python train.py --num_hidden_layers=9 --hidden_size=256 --num_attention_heads=4 --num_key_value_heads=1 --head_dim=64 --intermediate_size=512 --vocab_size=2048 --hidden_act="swiglu" --norm="rmsnorm" --norm_place="pre" --norm_eps=1e-06 --positions="rope" --rope_theta=10000.0 --rope_fraction=1.0 --qk_norm=true --attn_scale=0.125 --bias="none" --tie_word_embeddings=false --parallel_block=false --init="orth" --init_std_qkv=0.0233 --init_std_o=0.00548 --init_std_up=0.0233 --init_std_down=0.00388 --init_out_by_depth=true --optimizer="muon_variant" --learning_rate=0.0131 --lr_mult_qkv=0.5 --lr_mult_o=3.0 --lr_mult_down=3.0 --beta1=0.95 --lr_head=0.00881 --warmup_steps=101 --schedule="wsd" --decay_fraction=0.688 --decay_shape="linear" --final_lr_fraction=0.05 --batch_tokens=32768 --max_seq_len=1024 --doc_mask=true --train_tokens=129600000 --max_steps=3956 --dataset="wikipedia_en"
MLP neurons of a small language model. Each row is named by its layer, matrix (down: output weights) and neuron, and shows model dimensions 128-255. Each number is 128 + 32 x the weight over its row's rms, rounded and kept within 0 to 255. Numbers have three digits each. A neuron's up and down rows have the sign that makes its largest values positive.
A block is one neuron, or neurons of one layer that tend to fire together. Before each block is what it responds to, as a language model described it from the Wikipedia text at the highest values.

Word-final suffix pieces that make person or role nouns, such as -er, -ers, -or, -ist, in football-er, act-or, invest-ors; also -wards in Awards.
L3.down200:099133149108107160071107128188159061142130064090139115089149138044055130143147150054140090124154125126085136181109090131152159147121106090123177088144141122043148106131078131151160128137147131098142072144132126123096135117118065177194120141145129058158161109124126119122089164138150138160155120186125141174167142152177131113083148174146100171137131164127158111080163104155117092086137

Fires on " |" separators between header cells of markdown tables (Score |, Length |, Silver |) and on mid-word fragments completing a word (cle-an, me-an, ty-p-es, bound-ary).
L3.down405:113115120141161161126150120121134122098109205150140113107086120240150155169089098053137118104181087133126168126151055133120168106176134119146116126167133182212093143072103140108143156160115178118138093067168069113107117093105172125143161140153119119169095183077117128167096125112151104118195083142100145140147177139185173117164068142114078151156159139139070096143104125096120126133126

Two groups: the closing pipe after the last header of a Markdown table (Notes |, Length |), and word-internal pieces after an initial B/b (b-ur-ied, B-ur-lington, b-ass).
L5.down86:168144091101130139150115169145147130163124161153087159189133116043155127190079200114131123134119140090070119119128188107151079102168140156150155124129088148102057203062101089094095181171125115092110163128111084171081147180107097104166122088138084098118101057127116146141140128159139087126129175147159121132155144055116114134192117166114136125106120139155103156104197060096116091114134
L5.down109:094109136064110168223069136092102119141135160200126140120161143124136125141124091165083107167097143131132104117107148156203187135092149125181063120127089112133118155145160111182050111091141071122124130092144206117127184075095105147141123093071111199138130111100101161179157159150133092152130153084126098143117196128116092085104166093115111149105150107105106124071139169104131108155105
L5.down197:163136122119096199116119021094094118147132129231181039080170165105075117108089105111129123144125117140093178116116127139118135155119144158151145098122085123075139057084182118123157127107167094162086135113190163148059139145094087114120138114175114124149071122159038129136169130084148142098184071167131129118090088105127118105127165183180157094150148166115146129121195135106139136156160
L5.down331:164095159063075129181049180124122145170075085085151108117125140125127179085129170105177143130130138164127082141123100099066138129111113144143127135178092156113145106092118143078150105116100079147143132097132170132136138113196187134123110123078115165113076155152168115099130148165115124105145096105151152070105085135101033184143140117096138178100121120140167154163136062111115036130135

Final word pieces completing nouns for people's roles, jobs or kinship, such as direct-or, min-ister, f-riend, m-other, often before "of".
L5.down334:143130140126219180141112134141145158130152189098127169159088164000130120165154104145162097062117121104103140179151078134133192120106138123109132109103122140101123145162105139166151144159106138058118153086152142118171130091149157227106126111078087057063095165115160062079136114108182207117139129153179168164170140131161124167136170151099102078205137157142087156099117082130085098143135
L5.down353:143137163160090112121076126106136095128103090152169101106136113000119093125092140141129143135085135154140132142161078189144141104136093130086100138079086140089128124146119089104206109135145067147147121127138096127108164139047111124160122167153097123149115119124160107076089109161141169130121139176153183138102100125160126132152125162077156117124105164072149080082103075112145187084096
L5.down374:118183139145158170104076131143105170152142109106113132056131161098119118170131134153186069100158096114107129190084148149137168138078140127162090049111129155135154131127135181078153156139135109124116147154143096126070159100206182104165156184135113057163185105117108066126176158172140095132105164147167135144137118091112104121179181108106103123115027129163112176118146106117129115174111
L5.down384:073149136102141119096116146102156091156085153081101090162131145122104141145155166163139116101135103156117101155145124164079167142132118141118183116098056096128091125141111135109108099112089104147098161159069122143109115148114091165155099145139153111124089081142127070105090135109115135141173164177137149144108092122179102131120176176119104190134077061099171122101126209085078091157109

Final piece of a title or occupation noun placed right before a name (Profess-or, guitar-ist, po-et), plus "by" and table pipes preceding names.
L6.down13:150156131192081157121133142183182132099095114120200109142161135043130118089156150135072083100112151110117079116162082105119136112110097087111114077122144106104127079153143123147100138180150093085095178171123130134146099128103123105144155172120093165134203102110113107067127105138105158148104113117078155119226155120106122181123100208060126147105140127165164155069162108085124075150112
L6.down76:143125105141145101126181178159075171110128157124100131089116046000147099116147110109162144105115184075099171127177082122103058076099148129132170126141119096157113142181148129153173107180172069132083143122126073137108128090144089107135083160155179093128082156076083072201128155115065140147153137133160108112088155101155199173130168145103164128132152161127159142118135096081136109112131
L6.down198:151137177165133092145172110186099105077091129032139137101094149123109129114132098164163077118113136151113187196095148106103101087076137134063138128112070075096151104145078101155110172166126079142124124105126070066128124131107084169122126128159178145135133131097090099093136135119089157153168145178067170158151090046104114097096122118120113132133086115077185152124124083159114178074090
L6.down376:132160145036145120179121103112118082103126127112138119111164121075138070105131145150163117120050126131138124163161110125128135151153117169167142142080106153160171171173169120141113096163139186125127127121129168108081115178121141191096113141152132101166099183182156134097125148134148145159077167134156139130098091097170164158146130116109113183142115143100139160147108193119184136090112

Mid-word pieces and pipe separators in Wikipedia table header rows, especially "otes" in Candidate | Votes in election results, plus other header cells and numeric cells.
L6.down236:123167140112158102140132174144131078130168180113127116112047104087113093140121134147150075137104072150072181123138111129147131108170091106049127090174100093149105131148158097131173110072143117139109083119141182177176121160143135136145112108158137138125115131151137134135121099060106145109120125124135073129033111091122160098121108131130130128136167116082087196133130097163185150094180
L6.down245:125070092137154124140191191088145100140172135146144130062207131048118145125123159126126134113091105146069104118089137162146135158168135109180085096132156104152142154171121144184115117149149142159109079109176140131148104118141089139114067112101091142128099101128180127098151131204143126082130104097137119118149108156182158157160142141102161121145118182077092077095135140071153160131142
L6.down463:152125123154136123104164109162142160130169091133083144155192120151109125126132138047101160155167091139137094073038149170168134068159184113090130151145120159097131117098082111142078115083167130116136172179156041132118151055179203083128105091129135096122114128133152095156117130177086097149116138153157129127156109119176151117105113182080157089122111125188063050088058149124158120150111
L6.down503:135102188126124150136072093162167127097116115153098075060096058107136138135130151061187207161078129137174111119169161081127144120136129105112120215167138175121097129140137173135128128116126113122111145123087124081121166083177125169086094128171103142101107093091146141096164152162119147102174108164145096142094110106105125178122183191147083146130160106136097115171113146105118133148140